MLP neurons of a small language model. Each row is named by its layer, matrix (down: output weights) and neuron, and shows model dimensions 16-111. Each number is 200 + 20 x the weight over its row's rms, rounded and kept within 0 to 999.
A block is one neuron, or neurons of one layer that tend to fire together. After each block is what it responds to, as a language model described it from the Wikipedia text at the highest values.

L9.down66,200,196,206,206,228,199,200,209,234,179,188,169,152,188,148,207,220,200,230,239,165,184,212,174,193,178,206,208,187,192,221,182,226,204,224,180,189,198,177,193,231,214,249,197,224,212,209,191,200,222,155,211,188,234,212,193,185,193,212,216,203,210,220,189,220,252,177,185,167,181,209,193,159,183,233,245,186,212,228,183,195,202,189,216,216,228,210,241,155,158,208,203,210,213,201,205
L9.down661,168,163,198,193,159,230,216,229,205,228,190,212,199,235,207,190,259,181,201,181,195,200,178,219,184,201,169,184,181,168,178,191,191,195,235,204,217,194,211,205,183,209,202,208,194,170,200,192,199,210,197,182,204,206,190,252,229,180,194,171,220,208,206,192,176,194,197,186,244,212,195,190,210,186,170,203,179,165,198,221,208,170,211,243,215,223,178,213,175,214,200,181,211,229,187,201
L9.down772,191,208,181,194,221,192,214,206,197,201,159,192,205,183,206,231,226,208,215,196,211,203,180,201,194,223,204,190,235,194,187,220,197,206,173,224,222,206,199,207,211,208,228,213,191,207,203,211,213,214,209,144,202,150,181,196,210,203,201,204,132,177,173,215,199,238,195,167,203,175,219,223,158,188,179,174,229,219,213,198,190,176,215,221,235,205,190,205,200,164,239,184,192,186,190,197
L9.down1023,207,173,201,205,170,207,204,212,206,194,222,230,165,205,217,227,204,186,201,209,151,221,172,190,203,218,201,222,163,217,210,216,215,190,208,213,212,207,195,231,235,204,214,195,191,241,210,159,212,243,184,187,201,192,179,217,212,180,215,158,195,196,217,202,195,240,194,211,179,175,198,206,210,228,208,209,199,201,243,237,223,198,200,194,207,210,206,213,178,188,241,217,197,194,168,200
Description: Foreign name particles

L9.down206,199,215,196,185,209,201,201,193,155,176,207,178,202,175,221,224,208,222,203,188,186,210,199,204,218,202,214,189,200,186,214,177,194,207,185,188,235,178,218,181,208,228,203,208,205,172,151,220,173,237,216,203,204,203,199,234,210,200,180,169,140,243,217,227,195,243,188,218,216,229,228,186,177,202,196,239,190,196,166,183,217,206,232,209,178,189,191,184,161,163,243,210,226,197,212,195
L9.down211,197,209,197,181,211,225,184,184,206,195,171,195,214,201,202,202,195,198,192,206,201,214,233,206,198,208,202,197,199,195,203,176,173,191,198,222,229,204,182,183,183,180,211,226,213,222,175,195,211,180,253,217,193,185,161,238,204,212,208,220,222,239,252,196,198,179,193,211,204,210,233,202,191,198,171,148,202,201,238,200,215,197,193,194,204,174,181,187,199,168,209,197,197,233,210,204
L9.down620,195,208,220,169,191,217,235,204,194,200,211,230,171,206,190,196,194,218,181,198,182,196,175,237,252,198,235,184,190,223,195,198,161,215,178,233,181,208,167,221,205,195,185,187,213,191,179,179,177,211,218,185,203,202,204,183,195,197,185,198,224,203,213,199,182,186,202,237,211,179,193,189,236,202,226,225,187,158,167,154,219,218,191,230,232,200,186,213,201,204,191,206,220,174,217,198
L9.down663,186,199,192,179,224,209,187,205,161,168,197,215,197,196,220,203,213,225,212,190,203,196,190,178,170,197,188,191,155,176,225,216,168,231,204,193,196,211,193,218,191,161,214,206,163,173,202,174,204,188,196,204,205,217,183,175,132,180,194,232,192,186,179,177,205,211,197,213,205,212,202,192,204,223,189,212,225,184,219,208,190,208,201,207,211,207,228,182,218,167,187,229,216,224,187,208
Description: End of introductory phrases

L7.down178,198,186,199,161,202,196,210,169,214,226,211,184,203,167,196,185,215,234,228,161,210,209,234,212,212,205,176,210,214,175,190,204,231,196,226,178,203,184,193,197,205,222,215,240,203,195,168,202,184,204,196,202,227,204,169,178,206,208,178,219,235,217,207,184,218,192,199,228,197,231,176,151,151,204,233,193,201,208,168,215,243,231,185,183,191,180,197,199,177,195,184,184,212,194,204,236
Description: Date within temporal phrases

L2.down383,185,220,164,177,181,205,203,221,202,210,204,193,258,226,213,210,220,194,206,193,188,180,166,159,188,228,194,211,202,219,228,181,203,227,205,203,194,214,166,162,220,176,195,185,185,217,204,205,180,208,216,197,211,178,203,224,209,204,240,185,220,193,193,168,179,211,192,198,199,160,218,197,196,188,190,196,194,225,212,205,208,219,221,210,181,160,189,200,216,214,236,166,205,176,186,200
L2.down631,196,242,226,217,193,235,197,239,185,215,165,195,199,189,184,204,172,213,225,236,189,221,174,163,201,179,170,187,173,201,159,183,198,210,213,211,192,199,240,201,217,235,221,203,190,182,211,216,203,190,244,234,197,214,226,185,164,195,179,179,220,154,221,209,202,199,170,215,191,233,186,186,218,186,202,214,182,215,192,227,198,193,163,188,184,179,193,220,218,181,190,202,231,211,199,190
L2.down878,193,232,188,199,184,207,196,216,201,208,196,173,165,171,198,204,230,203,197,180,197,206,186,183,175,197,178,212,193,212,227,207,228,204,200,201,174,190,158,171,210,264,212,212,212,198,192,192,213,192,217,192,224,186,197,169,208,227,231,175,194,211,227,195,176,202,178,164,250,228,196,187,168,209,196,217,209,179,218,172,185,181,186,213,207,186,189,186,174,205,160,223,217,259,169,190
L2.down981,154,225,195,168,195,204,184,178,198,203,211,199,192,212,201,189,221,179,193,209,158,218,204,214,193,213,215,196,186,215,197,203,196,189,186,202,223,181,196,191,225,167,218,187,180,199,216,207,215,205,184,203,198,174,184,202,188,199,242,188,195,213,185,205,179,184,247,205,222,185,239,211,194,212,194,198,178,214,182,217,212,221,189,201,174,233,201,216,241,170,187,204,206,208,215,180
Description: Word-start fragments, name particles

L2.down534,176,186,200,186,194,244,183,202,209,192,192,186,197,224,188,208,216,210,189,218,193,176,206,164,218,194,161,220,212,206,208,192,216,189,194,157,221,183,194,189,217,202,210,173,179,214,210,198,158,191,210,204,220,191,181,213,206,229,185,209,230,199,262,173,237,186,187,200,190,232,203,198,198,201,193,185,181,220,179,182,217,162,207,169,186,226,187,220,163,181,205,209,208,205,199,228
L2.down559,227,208,214,171,228,221,192,190,221,187,192,214,184,186,183,197,165,182,219,206,176,214,183,174,160,214,182,208,191,167,193,202,170,190,205,175,195,226,216,193,200,229,184,155,194,191,205,188,212,220,185,212,206,224,177,187,222,190,204,222,212,200,200,182,208,212,209,205,246,184,185,174,198,162,206,231,208,196,225,216,192,212,202,206,216,202,200,211,259,200,221,178,221,242,209,217
L2.down868,202,229,196,200,191,224,201,178,206,211,214,238,200,212,199,185,239,177,227,253,196,203,184,206,192,227,230,175,193,211,208,192,172,206,209,205,205,170,202,184,193,209,163,206,208,198,175,228,156,244,185,174,216,183,191,202,215,170,183,201,245,185,192,199,205,222,225,191,189,188,176,227,240,199,174,213,197,210,176,201,191,185,206,193,210,176,194,193,208,209,210,176,181,238,175,205
L2.down934,184,197,239,204,165,238,215,234,195,210,196,204,212,207,195,212,181,216,193,208,189,174,205,216,214,227,198,169,213,173,196,177,184,210,184,247,216,203,204,217,187,207,200,200,193,194,217,200,205,151,193,250,217,162,198,199,198,210,167,209,193,234,202,223,199,195,161,211,181,224,208,216,180,214,184,228,177,220,196,186,205,204,243,207,173,202,186,207,212,230,171,197,207,148,213,178
Description: Word-start fragments

L2.down70,187,217,226,227,218,212,188,235,191,229,234,239,221,212,204,207,211,210,197,199,206,178,205,202,200,193,216,186,216,195,272,211,198,197,200,224,192,200,220,199,205,178,200,175,185,201,193,160,194,190,216,212,217,186,205,177,201,190,200,138,182,185,183,229,207,214,200,242,210,187,206,178,208,195,191,179,213,183,189,211,213,193,192,207,178,189,180,190,199,222,187,179,200,184,220,173
L2.down324,168,225,204,198,221,208,192,215,183,195,193,215,211,193,169,203,146,204,194,191,195,223,223,175,191,175,216,184,194,151,180,188,210,217,182,180,238,183,231,189,213,167,205,217,227,198,201,185,212,200,225,214,194,215,235,208,190,195,200,208,171,208,200,174,243,202,180,212,187,186,221,239,211,174,204,198,199,191,176,202,165,200,214,187,184,216,215,216,196,225,203,183,165,174,208,193
L2.down381,222,236,200,210,198,210,212,194,218,208,216,226,200,183,164,196,196,194,182,181,213,230,205,190,217,165,225,209,213,196,196,200,176,162,197,220,199,198,231,192,168,238,202,229,198,193,186,160,192,205,193,234,213,195,164,210,219,186,199,210,211,200,197,220,204,164,209,197,206,232,169,203,186,235,162,222,197,212,170,196,197,180,214,207,207,190,225,219,210,208,179,183,156,178,194,211
L2.down816,201,223,226,170,216,201,185,207,234,208,213,173,181,192,184,206,173,154,180,190,194,219,185,183,190,180,223,202,214,183,241,216,193,238,201,156,169,170,218,181,214,187,204,240,218,163,192,217,235,184,187,231,182,220,202,196,254,181,229,190,171,204,167,195,220,231,204,189,185,193,194,184,200,203,227,218,215,219,203,194,191,224,181,228,199,163,201,193,177,180,239,231,206,200,228,200
Description: Year numbers in dates